MLP neurons of a small language model. Each row is named by its layer, matrix (down: output weights) and neuron, and shows model dimensions 128-223. Each number is 128 + 24 x the weight over its row's rms, rounded and kept within 0 to 255. A neuron's up and down rows have the sign that makes its largest values positive.
A block is one neuron, or neurons of one layer that tend to fire together. After each block is what it responds to, as a language model described it from the Wikipedia text at the highest values.

L3.down400 [119 126 139 148 104 149 109 159 151 113 154 153 100 113 142 141 152  83 137 119 148 109 128 118 119 130 144 168 105 145 143  89 130 126 146 148 115 110 103 167 142 148 141 165 127 117 141 122 128 186 129 162 149 184 116 138 139 117 146 149 124 123 112  81 137 119 129 110  81 152 134 116 117  99 133 177 127 154 147 125 101  80 130  97 131 147 129 153 115 119  82 146 146 111 131 140]
Description: Verb completion after subject

L4.down59 [124  97 146 121 152 156 123 155 142 128 166 172 165 109 141 111 107 150 134 148 142 144 108 152 121  77 125 167 158 156 120 128 119 126 137  88 132 132  92 127 159 125 107 139 113 124  99 132  99 113 161 133 136 137 127 120 105 127 127 164 116 191 143 107 123 119 132 134 120 127 144  88 133 106 118  80 131 146 121 168 142 159 162 109 140 161 120 133 130 161 117  77 106 187 180 113]
L4.down199 [ 98 167 121 127 115 125 170 106 122 124 127 139 175 104 113 100  86 141  90 124 137 114 143 109  99 179 161 146 122 137 113  93 146 145 105 126 143 123 119 119 116 103 137 125 130 184 164 153 104 140 131 106 138 142 121 125  82 160 119 140 145 140 131 163 141 154 118  99 102 129 117 127 125 158 134 146 175 120 132 193 125 135 154  95 142  95 145 106 130 131 152 182 121 108  96 126]
L4.down316 [116 159 177 115 101 119 152 165 119 136  97 117 136 156 155 137 155 142  96 112 157 107 124  81 116 108 161 121 138 143 146 116 148 150 114 176 112 117 118 140 140 150 141 131 136 146 135 124 134 186 161 120 116 198 153 147 136 149 136 119 102 130 139 126 148 121 137 134 141 172  96  92 118 161  95 176 112 138 112 123 151 140 130 175 165 153 165 109 178 126 124 151 110 133 144 117]
L4.down400 [ 99 106 129 158 180 117 119 150 202  86 134 139  84 173 142 133 108 127  94 131 164 148 138 164 154 106 118 151 165 170 136 144 125 128 105 180 115 142 152 126 102 141 122 140 116 124 166 162 147  86 161 122 156 152 110 158 151 136 172 120  98 111 147 134 164  88 146 123 120 128 117 139 111 137 117 106 143 145 129 128 120 141 139 121 165 112 143 142 124 126 137  93 135 148 123 110]
L4.down445 [172 113  99 136 126 129  85 140 120 106 169 150 174 155 160 136  91 147 112 101  82 172 144 135 121 155 108 114 138 112 143 140 118 118 145 119 145 155  84 158 138 118 106 125  85 176 125 143 120 130  95 116 145  81 114 113 108 152 145 151 128 133 107 104 151 166 112 169 175 159  95 132 111 129 109 159 150 127 134 131 116 130 110 103 157 165 150 117 105 104 128  93  94 108 174  99]
L4.down497 [139 114 133 163 102 168 160 126 126 124 110 127 114 132  86 124 160 131  89 148 138 133 141 104 125 147 131  80 165 117 132  91 107 137  74 149 164 139 121 141 111  79 103 126 104 134 154 132 133 110 137 134 101 107 108 116 138 119 136 106 124 170 158 116  85 117 135  45  96 139 149 172 152 116  96 134  95  97 149 108 152 128 125 147 173 117 126 103 139  96 116 125 133 129 160 143]
L4.down560 [142 137 145 161 160 124 128  98 150 153 107 130 150 104 160 130  99 125 133 125 167 142 107  94 143 149 172 169 144 158 102 133 130 120 139 152 131 132 170 167 128 118  99 112 173  85 135 136 147  77 127 115 100 111 151  85 149 129 132 159 135 157 110 127 115 150 113 117 128 158 167 108 151 110 126  90 138 151  92 118 130 185  90 106 113 190 114 125 137 122 119  98 152 154 175 176]
L4.down563 [137 127 163  97  98 153 140 164 112 149 139 151 132 116 131 150  89 137 120 129 143 131 116 142 120 164 150 146 143 161 171 107 122 135 142 122 147 103 134  94 108  97 146 167 140 139 136 136 163 127  93 159 154 131 107 138 159 166 144 146 132 164 136 164 140 116 131 160 150 130 158 104 145 121 140 132 104 119 164 145 163 181 161 112 144 160 116 124 123  87 132 127 102 111 131 106]
Description: Numeric table cells

L2.down34 [154 167 134 116  92 122 136 108 141 107 102 109 136 164 157 142  59 128 137 142 164 113 168 103 133  99 126 142 112 123 112 159 132 155  83  91 115 168 124 123  99 142 123 118 170  99 144  77 169 136  89  89 203 137 177  86 121 127 105 125 151 143 122 152 153 149 169 124 150 141 126 115 114 119 114 158 169 142 164  97 125 148 168 101 131 119 133  78 129 122 146 141 160 125  79 112]
L2.down88 [168 158 105 132  97 138 140 113 103 105 143 146 141 118 149 185 131 104 125  99 139 101 110 128 135 165 125  91 145  97 169 131 122 113 101 131 147  88 127 118 144  83 150 151 146 119 145 140 159 124 128 126 140 144 134 124 109 183 154 112 118 146 108  96 117 111 137 151 100 123 145 132 166 152 143 143 148 119 158 152 160 135 142 135 109  94 142 123 139 132 135 130 153 118 164 133]
L2.down109 [128 119 132 149 122 129 119 102 128 127 113 135 119 153 125 111 129  81 137 116 165 139 101 138 122  95 164 141 163 137  97  95 110 148 119 111  93 128 135 116 133  97 109 134  98 106 116 143 139 156 147 150 133  69 142 107 113 127 126 119 110 136 115 155 138 130 108 134 153 140 108 128 116 149 114 104 140 118 137 105 140 154 121 118 102 126 128  68 125 150 140 150 161 143 104 118]
L2.down207 [147  92 124 149 144 102  66  82 114 142 126  83 140  97 112 131  94 149 150 131 103 127 132 112 147 147 143 136 141 118 119 120 102 155  86 120 135 133 109 137  93 116 139 121 125 110 149 134 162 139 164 120 138 146 169 148 126 152  83 128 104 145 140  95 135 123 125  72 134  91 122 123 148 159  83 152 136 119 127 153  98  79 122 117 150 127  94 108  95 142  74 135 150 134 100 141]
L2.down243 [117  90 113 115 121 102 134 120 156 143 138 127 172 102 120 120 122 122 104 109 101 119 172 170 124 106 119 163 114  60 118 153 151 153 125 136 112 148 145  85 152 158 123 145 142 115 107 144 164 112 146 137 151  92 141  79 133 158 133 122 141 138 123 117 121 144 112  84 155 143  98 134 130 126 127 122 128 132 124 101 102 127 143 159 106 145  95 138  81 168 148 161 132 136 162 105]
L2.down359 [139  67 107 140  95 114 169 115 151 178 121 121  89 160 116 128 129 117 114 124 107 151 164  77 112 112 138 131 136  98 122 133 146 132 135 110 121 166  61 107 150 152 170 168  80 112  96 129 166 110 123  63 132 115 106 130 153  79 173 117 137 158  77  83 130 173 174 142 124 148 109 125 166 132 104 124 189 134 118 120 147 122 152 113  85 128 140  95 130 141 188 132 143 115 137 164]
L2.down507 [ 88 129 151 146 132 130 158  73 109 132  93  98 125 125 133 139 137 132 115 108 117 128 144  95 117 135 147 147 145 174 142 105 134 108 120 107 131 156 131 105 154 126 182 139 113 129 127 135 155 109 121 148 122 139 146 104 158 119 157 123 121 162 126 158 129 135 147 100 131 170 159 138 130 111  86 119 155 129 167  97 109 121 128 130 123 126 137 135 155 142 170 166  97 142 130 131]
L2.down615 [121 151 114 169 194 139 160  74 145 120 131 122 101 122 163 106  95 111 178 155 136 111 154 106 127 142 146  97 101 146 122 157 154 111 116 146 110 126 122 124 113  90 119 125 103 120 161  99 154 143 122 162  71 213 116 111 147 109 113  93 117 155  98 114 118 113 149 110 102 181 121 111 113 176 155 187 100 105 119 118 115 126 122 135  96  98 142 155 133 129 115 119 105 147 146 130]
Description: Word-initial fragment continuation

L3.down327 [174 130 136 158 119 148  79  87 150 114 169 155 185 165 128 141 123 146 111 136 100  93 140 138 134 173 113  88 148 140 134  97 165 113 104 122 127 111 137 157 134 158 171 107 138 138 122 146 173 134 116 145 179 135 134 148  99  97  94 109 117 129 146 163 115 139 123  49 181 150 129 145 118 149 100 141 157 112 146 121  89 117  99 106 102 137 131 109 118 115 117 133 122 108 109 125]
Description: Durations in time units

L3.down485 [118 129 148 105 132 149  63 143 146  85 141 157 152  96 137 149 131  86 114 142 150 113 146  99 118 142 183 180 133 140 139 122 158 107 101 156 149 147 118 138 137 113 177 151 157 146 131  81 123 128 125 173 113 103  56 140 153 104 102  95  99  89 160 134 130 102 153  99 111 167  96 149 119  98 105 126 145  81 124 135 130 160 161 145 111 115 117 158 137 143 114 138 134 127 150 151]
Description: Time-span and career nouns

L2.down54 [126 103 125 111 123 166  92  94 141 154 126 121 108 145 145 163 160 106 132 137 126 110 108 107 124 146 125 146 140 134 101 122 158  80 130 130 147 123 105 128 142  84 123 116 157 137 113 133 138 110 115 140  92  92  86 158 165 140 112 144 158 148 173 124 146 103 122 145 149 144 154 148 120 116 131 151 181  77 101 104  98 133 146 134 168 144 104  98 117 163  98  77  94 122 138 124]
L2.down110 [168 119 168  96 142 101 147 124 121 110 147 111 112 143 122 143 117 145 165 107 122 157 110 159 131 123 145 139 136 124 151 120 122 104 146 143 110 103 113 139 140  94 102 102  99 130 117  96 137 145 144 119 114 189 101 123  97 121 148 143 120 155 124 149 133 118 151 114 133 160  95 125  87 171 158 120 167 106 128 106 107 119 106 166 117  72 146 136 144 108 166 153 108 169 105 126]
L2.down133 [141 109 133 141 145 137 156 112 120 108 151 123 122 159  96 158 136 106 144 126 117  96  88 115 109 120 167 148 173 136 149 146 135 110 153 119 147 139 111 127 165 115  81 126 145 124 114 156 119 132 126 145 125 199 150 146 148 171 146 147 125 127 117 134  96  91 115 145  87  97 134 104 114 147 135 107 131 153 145 144 134  91 147 135 121 126 121 124 163 160 102 113 125 154 107 107]
L2.down146 [154 100 118 155  86 169 128 119 112  74 108 155 111 115 154 153 125 122 135 141 135  94 113 134 101 124 111  96 127 147 100  91 168 128 130 194 142 134 112 161 128 101 147  93 149 168 116  99 125 179  87 127 129  88  79 162 154 136 179 133 150 155  75 120 104  89 118 107 126 156 116 110 154  91 124 105 162 109 117 129  99 127 109 147 155  81 110 121 139 139 107 128 161 174 124 129]
L2.down157 [152  96 149 123 168 115 132 126 125 118 108 151 142 149 110 133  89 114 156 123 102 137  68 126 103 164 158 190 111 122 136 147 107 106 135 171 157  95 133 106 133 141 101 109 141 174 146  87 125 167 101 133 129 104 126 166 113 138 107 114 124 200 128 142 106 117 129 126 139 116 155 117 139 151 104 152 146 145 115 144 118 121 128  94 139  65 144 112 110 112 153 183 148 159 112 154]
L2.down270 [163 123 140 177 112 134 116 106 146  92 187 111 139 147 121 133 101 140 121 106 118 167 145 140 149 127 112 147 133 159 109 131 156 153 140 141 155 104 143 126 135 133 136 123 137 146 107 100  89 136 106 126 174  87  74 179 136 117 138 117  98 122 129  93 133 136 140 140 149 137 125 163 109 105 132 104 129 150  85 148 128 116 136 124 108 123 121 143 100 145  82  91  96 135 155 121]
L2.down279 [144 100 125 185  94 156 141  93 133 138  89 113 180 140 134 149 127 122 134 119 143  99 104 149 121 120 157 130 130  96 152 144  69 137  98 149 126 112 138  91 161 138 159 138 154 161 108 119 113 131 102 117 179 146 145 139 149 112 161 132  99 148 126 156  81 134 144 106 160 152 116 163 123  93 108 123  91 129 125 132 114 139 170 127 174  59 100 104 124  99 117 120 130 131 119 109]
L2.down609 [160 141 136 129  94  97 113 104 147 100 125  70 129 118 135 129 138 157 143 117 112 126  93 111 128  79 138 106 127 112 125 138 112 135 130 128 193 147 127 104 123 176 146 157 103 135 122 133 129 104 137 162  95 191 144 158 126 126 114 115 175 137  86 129 154 115 142 168 132 126 146 139 134 162 139 130 177 115 114 118 101  83 111 132 148 127 119 153 166 132 111 113 131 148 132 135]
Description: Signed numbers, time durations

L3.down239 [130 110  83  95 101 131 150 165 122 111 147 129 190 118 147 120 154 103 128 100 107 173 128 145 117  99 153 132 151  90 131 126 130 124 107 151  97 168 122 154 152 102 121 115 147 119 143 121 162 167 156  73 161 121 141 110 143 137 114 153 143  78 109 159 161 122 135 127 115 160 150 135 154 114 132 162 121 105 125 111 158 167 100 125 107 123 105 106 110 144 157 128 114 115 131 104]
Description: Word-initial fragment after hyphen

L2.down106 [133  91 162 145 119 145  84 127 130 112 100 169  92 137 106 139 102 116  84 119 163 108 103 156 130 133 124 142 142  77 111 145 156 134 161 138 130 102 143 112 165 135 154 111 125  92  95 161  92  83 117 119 139 208  92  99 103 120 121 126 119 135 170 173 120 119 122 157 109 141 140 104 122 159 139 107 111 142 119 123 124 102 164 152 101 152 109  96 119 121 118 101 130 118 154  77]
L2.down356 [102 161 120 139 143 116  90 116 153  95 142 135  84 127 147 101 112 171 155 125 129 109 147 153 155 105 101 127 124 128 124 156 149 102 156 114 123 177 132 153 113 150 150 133 161  95 116 124 139 136 115  99 107 231 168 101 127 139 127 110 150 118 149 174 180 135 170 127 141 130 105 150 121 103 132 127 168  88  91 137 142 108  95 119 122 125 138 146 151 138 154 106 127 123 142 118]
L2.down456 [160 116  88 155 151 139  73 126 116 114 152 129 149 161 166 113 147 136 125 110 124 133 138 137 107  97 111 163 123 111 117 104 146 176 109 151 177 153 131 140 135 112 104  57 134 163 131 124 131 114 124 120 131 125 145 132 156 141 107 120 106 174 115 136  88 115 130  81 118 161 124 151 160 127  75 121 154 100  98 176  92 122 108 116 133  95 129 142 122 156 125 148 130 130 138 137]
L2.down527 [127 141 123 153  88 152  91 150 101 154 126 144 147 135 134  89 142 139  91 136 112  99  94 132 180 130 129 123 148  78 150 133 137 148 138  96 163  96 165 187 114 109 151 100 148 109 112 128 144  92  90 126 145 197 103 115 120 123 129 123 142 105 101 120 123 104 121 131 125 110 127 155 174  99  92 117 210 115 107  94 108 141 106 124 126 139 104 134 114 155 172 109 148 123 136 141]
L2.down537 [130 159 133 130 175 119 124 159 118 131  86 125 129 119 151 101 170 115  84 132 122 140 162 130 110 146 144  97 114 110 132 153 139  75 143 138  95 126 121 112 131 112 127 130 139 158 158 129 130  91 185 153 125 119 133 100 106 136 127 120 175 145 125 126 130 136 144 116 157 148 108 124 109 111 147 107 137 136 134 162 146 155  95 115 152 119 150 140 165 140 164 126 168 145 110 133]
L2.down575 [119 120 143 155  86 170 112 116 131 153  77 128 138 128 107 101 160  94 122 147 161  87 112 160 148 114  94 152 148 104 133 102 136 181  97 139  96 129 123 140 129 137 165 102 181 133 109 113 141 114 127 113 106 121 101 134 143 147 139 132 116 168 177  90 120  91 106  76 122 136  99 119 128  81  74 124 171 153 109 147  83 139 173 112 157 165  90 139 143 164 132 130  70 132 162 129]
L2.down601 [127 142 187 125 114 173 114 100 169 123 130 136  88 109 143 148 149 177 100 127 127 114 110 152 132  93 146 133 112  95 117 161 137 149 139 159 146 126 131 100  94 147 162 130 133 173 107 129 113 118 129  93 121 128 133 106 160 175 115 132 115 159 152 139  93 149 138 106 142 133 105 126 111 143 113 140 114 160 152 131  96 185  87 109 155 137 161 131 184 134 117 143 140 144 131 108]
L2.down623 [137 163 103 125 147 112 108 132 148  89 104 129  76  95 140 123 128 108 133 135 120 121 128 143 125 127 145 107 124 106 129 130 152 138 138 134 138 145 149 152 118 135 132 136 119  92 112 109 124 123 143 128 132 166 145 104 141 108 168  75 103 154 147 125 115 123 165 136 126 111 143 126 112  95 131 177 132 116 113 130  90 124  85 122 121 166 135 131 115 118 102 128 134 113 116 120]
Description: Noun-phrase head nouns

L4.down87 [164 128 122 148 147 110 123 136  87 154 124 127  97 149  99 102 161  84 159 118 103 174 154 165 146 122 117 141 138 129 112 103 105 147 124 159 101 140  75 164  94 134 103  81 146 156 110 134 155 145 159 126 157 192 153 112 125 125 149 133 145 167 128 134 144 139 114  97 120  97 164 100 115 113 100 154 124 152 123 117 126 131 153 151 160 135 118 112 119  99 108 119 108  80  91 123]
L4.down107 [110 128 132 127  69  96 151 122 121 142 108 141 134 118 134 114 124 110 141 124 103  99 137 138 129 106 135 134 140 138 108 144  86 134 164 126  85 104 121 105 157 129 159 123 108 164 139 106 136  97 122 141 121 104 107 131 113 157  92  77 126 144 160 124  65  98 174 134 133 112 135 131 120 117  83 138 133 122 144 131 131 129 126  62 147 164 128 169 125 141 123 103 121 125 147 121]
L4.down109 [158 174  95 103  99 124 142 116 123 163 171 145 139  94 138 130 140 128 144 155 166 128 129 138 143 106 175 131 111 113 132 126 107 115 128 115 135 117 133 131 126 140 126 129 113 132  97 134 146 153 139 108 108 162  94 118 121 127 119 103 152 118 129 127 134 163 145 147 167 141 103 139 166 108 145 115 108 114 145 144 120 124  92 121 100  83 142 130 130 123 161 154 139 140 116 151]
L4.down179 [168 140 102 134 125 149 125 110 132  95 138  94 155 127 122 129 114 139 134 116 135 149 135 166 106 143 117 139 169 122 109 126 172 118 134 147 141 164 132 126 100  69 144 127 195 149 106 127  56 127 124  93 146 138 147 106 113 116 133 159 118 141 150 125 133 156  92  91 118 136 147 118  91 178 128 145  91 114 120 145  92 113 121  68 136 107 126 147 120 125 162 127 119  87 120 147]
L4.down319 [113  82  98 152 163 148 118 109 134  97 157 137 115 104 153 118  94 192 150 118 116 139 175 159 154  99 132 122 114 148 123 140 154 104 106 114 160 144 117 112  74 143 110 138 128 100 117 146 138 117 145 112 190 141 143 104 126 165  80 144 131 107 110 139 112 146 163 114 141 106 144 105 124 149  97 131 111 131 110 146 102  93 124 139 121 117 147 124 129 168 148 114 146 149 133 103]
L4.down458 [133 115 127 129  85 119 130 108  98 135 104 148 115  93  90 128 124 115 149 127 158 125 138 102 141 151 154 142 133 165 137 149  89 103 162 162 111 117 127 148 145 133 111  81 150 133 119 151  93 135  92  99 111 142  93 113 143  97 127 137 138 126 132 140 136 114 175 153 101 109 121 150 135 102 119 145 107 138 115 123  93  83 126 102 135 133 130 129 155 115 144 130 148 173 135 116]
L4.down579 [139 124 105 116  98 136 128 100 145 143 149 121 124 109 106 142  83 133  97 111  91 122 110 105 146 131 158  97 107 134 141 139  91 123 176 121 132 181 115 124 151 118  95 125 161 116 102 104 160 105 131 108 122 141 156 143 144 125 128 142 147  85 186 139 141 154 101 121  82  98 146 129 123 162 108 162 110 140 137 107 169 122 173  99 151 110 126 162 143 152 142 133 162 120 141 126]
L4.down655 [ 94 129  93 132 101 143 137 126 120 188  89 148 102 136 136 151 123 134  70 130 134 122 115 143 179  95 144 172 168 145 127 112 146 122 144  85 123 149  99  69 122 140 140 157 142 128 120 158 166 143 140 137 128 108 118 132 132 104 139 149 143 143 115 163 147 168 124 127 120 152 149 107 115 149  91 117 148 152 116 136 156 146 130 110 166 162 135 105 189 150 152 125 157 117 124 163]
Description: Goal-difference plus signs

L2.down12 [120 134  92 132 118 165 117 162 146 131 134 141 105 148 136 136 100  98 103 121 124 127 143 159 147 122 133 108 155 158 153 121 143 128 126 153 123 135 149 205 122 114 128 141 120 150 137 105 191 124 102 109 121 126 162 109 129  88 110 113 128 117 156 136 125 126 106 124  90 139 114 129 129 164 138 135  84 113 155 128 138 160 134 120  58  94  95 136 139  90 158  93  89 106 124 113]
L2.down48 [134 121 121  86 157 128 125 117 133 120 117 140 141 154 131 126 148 163  65 118 154 114 151 110  81 114 159 110 113 183 132  88 128 114 175 125 114 108 130 127 120 134 111 114 121 105  99 113 121 142 155 170 119 182 153 123 135 122 128 180 164 102 126  97 116 126 137 179 144 142 123 131 119 153 156 129  97 113  91 115 168 162 127 144 109 127 140 128 132 151 108 104 113 117 140 108]
L2.down206 [123 115 149 141 144 100 148 107 156 115  92 108 122 125 115 129 120 114 110 153 127 106 149 144 136 140 132 123 179  96 124  89 102 122 124 118 165 122 113 136 127 128 122 187 103 118 119 157 149 108 127  93 136 149 117 144 173 124 128 116 115 103  90 124  99 113 133 119 150 142 135 112 137 132 147 132 137 122  97 137 141  99 158 121 163 124 126  56 145 127  77 104 133 132  90 138]
L2.down258 [159 103 162 125 157 145  87 140 152 130 133 117 113 122 110 101 145 128 123 133 125 113  91 103 137 108 116  80 124 141 124 108 113 141 149 132 135 130 115 143 183  88 131 107 163 104 121 131 183 160  86 102 137 171 104 164  89 113 131 128 117 118 120 157 119 127  90  74 100 140 112 182 127 135 157 134 127 102 127 139 128 112 136 152 121 152 136  89 125 138 178 106 123 119 143 140]
L2.down278 [116 166 153 124 135 136 156 133 127 100 145 174  95 128 133 171 150 119 120 146 132 175 143 110 110 114 138 147 131 118 157 139 122  72  87 122 149 131 116 145 155  85 150 115 115 157 132 148 116 121 166 120 136 169 115 134 138 125  78 146 120 124 128 134 145 140 138 129 119 116 125 201 134 148 138 142  92  91 100 162 147 123 129 106 156 150  78 130 115 152  86 108 124 140 143 116]
L2.down496 [137 124 168 110 120 106 166 156 135 115 151 124 145 166 121 149 138 116 132 110 146 127 187  97 143 137 143 153 124 154 154 134 122 132  95  89 102 135 136 143 185 140 129 108 124 113 129 179 123 101 103 176 134  80 127 172  85 109 128 157 120  94  93 129 106 153 111 100 121 114 104 137 128 118 116 123 132 117 167 127 130 139 152 144  96  81 133  98 145 104 137 127 177  93 137 134]
L2.down549 [122 145 149 148 110  91 125 128 129  96 103 134 133 113 123 105  88 131 151 142 134 139 125 125 124 149 131 131  93 126 122 108 147 147 150 149 112  98 152 136 127 136 140 100 128 167 123  77  98 124 147 135 117 119 144 114 117 123 191 120 153 145 165  83 132 110 119 108 135 107 171 124 108 127 140 128  89 129 124 139 145 145 110 117  90 126 123 126 142 114 180 154 154 155 100 100]
L2.down619 [136 162 140 125 146 142 155 106 133 137 115 122 139 102 132  84 105 179 115  84  90 124 113 145 159 124 102  79 113 117 121 153 112 102 131 155  80 102  74 124 137 120 113 112 122 132 139 125 153 114 127 151 161 114  96 119 109 122 128 120 121 119 125  96 123 144 150 101 141 136 165  90 140 114 148 139 125 153 124 116 124 130 125 147 135 115 130 149 113 138 140 137 117 134 110 140]
Description: Clause-opening verbs and prepositions

L4.down78 [ 83 155 131 121 132 122 169 101 153 127 149 126 143 104 123 157  99 115 130 122 112 118 107 144 105 144 119 120 107 190 129 120 170 159  86 138 113 134 122 135 125 132 157 167 150  99 139 118 154 158 143 142 121 192 149  92  95 120  97 109  87 137 120 108 133  90 121 109 125 133 170 121 133 172 149 116 133 101 142 196 108 131 136  97 188  78 122  86 133 153 181 111 121 135 119 141]
L4.down201 [118 112 158 148 156  96 146 152 129 163 132 121 135 114 129 164 131 153 132 153 131 107 127 130 143 129 121 123 149 130 116 140 133 110 129 129 127 147 163 150  82 115 121 136 125 130  98 149 137 140 121 123 122 255 138 121 186  90 135 132 151 146 125 119 136 149 118 109  81 118 130 165 130 128 141  98 127  94 148 146 138  94 157  84 120 114  95 116 132 143 110 169 152 113 142 105]
L4.down261 [159 161 133 126 138 146 108 146 122 121 169 113 127 109 133  84 112 137 175 109 143 148 101 182 144 124 110 154 125 172 129 144 154 127 131 138 103 120 124 137 151 142 141  99 121 144 177 116  99 110 150 151 139 255 147 118 174 158 135 148 126 147 104 131 164 115 113  98 161 164 134 160  94  79 130 162 139 114 114 131 148 136 138 161 128 132 152 143 127 131 149 118 134 121  71  96]
L4.down382 [132 131  68 128 128 145 166 105 153 167 180 135 127 135  97 117  88 181 134 131 109 116 142 110 158 131  96  96 118 154 126 119 115 102 116 126 112  57  97 159 148 113 156 137 120 136 151 143 135 124 121 120 113 161 147 133 151 120 158 170 100 154 142 127 105 159 149 144 147 110 165 114  89 158 112 136 126 116  86 104 135 126 131 130 147 153 127 105 136 148 115 114 103 126 145 105]
L4.down455 [130 148 108 169 153 170 115 144 140 126 121 161 150 125 128 133 119 122 158 138 102 109 129 128 101 131  80  95 135 117 137  98 100 118  95 151 122 132  99 141 159 136 135 109 134 123 120 122 125 131 116 132 178 255 129 137 146 119 135 174 117 128 172  94  93 120  97  97 113 141 106 143 157 136 105 117 120 139 136 116 102 120 146 140 123 121 117  96 172 120 123 156 127 155 130 160]
L4.down468 [174 124 129  88  90 153 143 155 121 117 119 139 134 147 139 129 124 154 109 105  99  76 117 163 136  83 137 135 129 127 111  98 119 120 119 164 137  98 139 126 164 120 135 121 190 107 112 135 170 146 138 131 117 164 139 139 144 113 151 119 135 148 129 159 107 136  91 121  81 149 124 104 123 116 100 165 151 136 148 126 134 113 118 154 119 113 137 107 103 114 142  67 147 126 140  97]
L4.down576 [126 154  99  84 114 115 116 149  93 107 153 157 132 102 156 134 130 136 114  96 134 136 111 133 128 160 136 162  90 141 129 126 137 110 154 128 119 145 109 119 126 172 174 156 164 115 136  86 143 157 165 147 132  80 178  75 124 132 125 130 126 136 117 120 186 140 129 126 104 125 157 132  99 117  94 111 131 137 153 160 128 128 149 148 181 145 137 132 171 135 155 136 147 139 128 133]
L4.down637 [141 149 157 121 156 103 134 136 114 111  93 154 113 162 160  96 122  78 123 131 147 126 145 138 105 121 130 149 145 110 115 132 121 133 120  98 126 114 122  88 151 171 163 123 154 115 153 173 116 123 177 125 164 110 100  87 172  88  85 149 169 139  88 122 125 113  99 104 162 136 135 152 132 125 117 129 132 125  95 129 124  93 117 120 105 106 112 145 141 126 148 118 146 123 136 104]
Description: Main verb after subject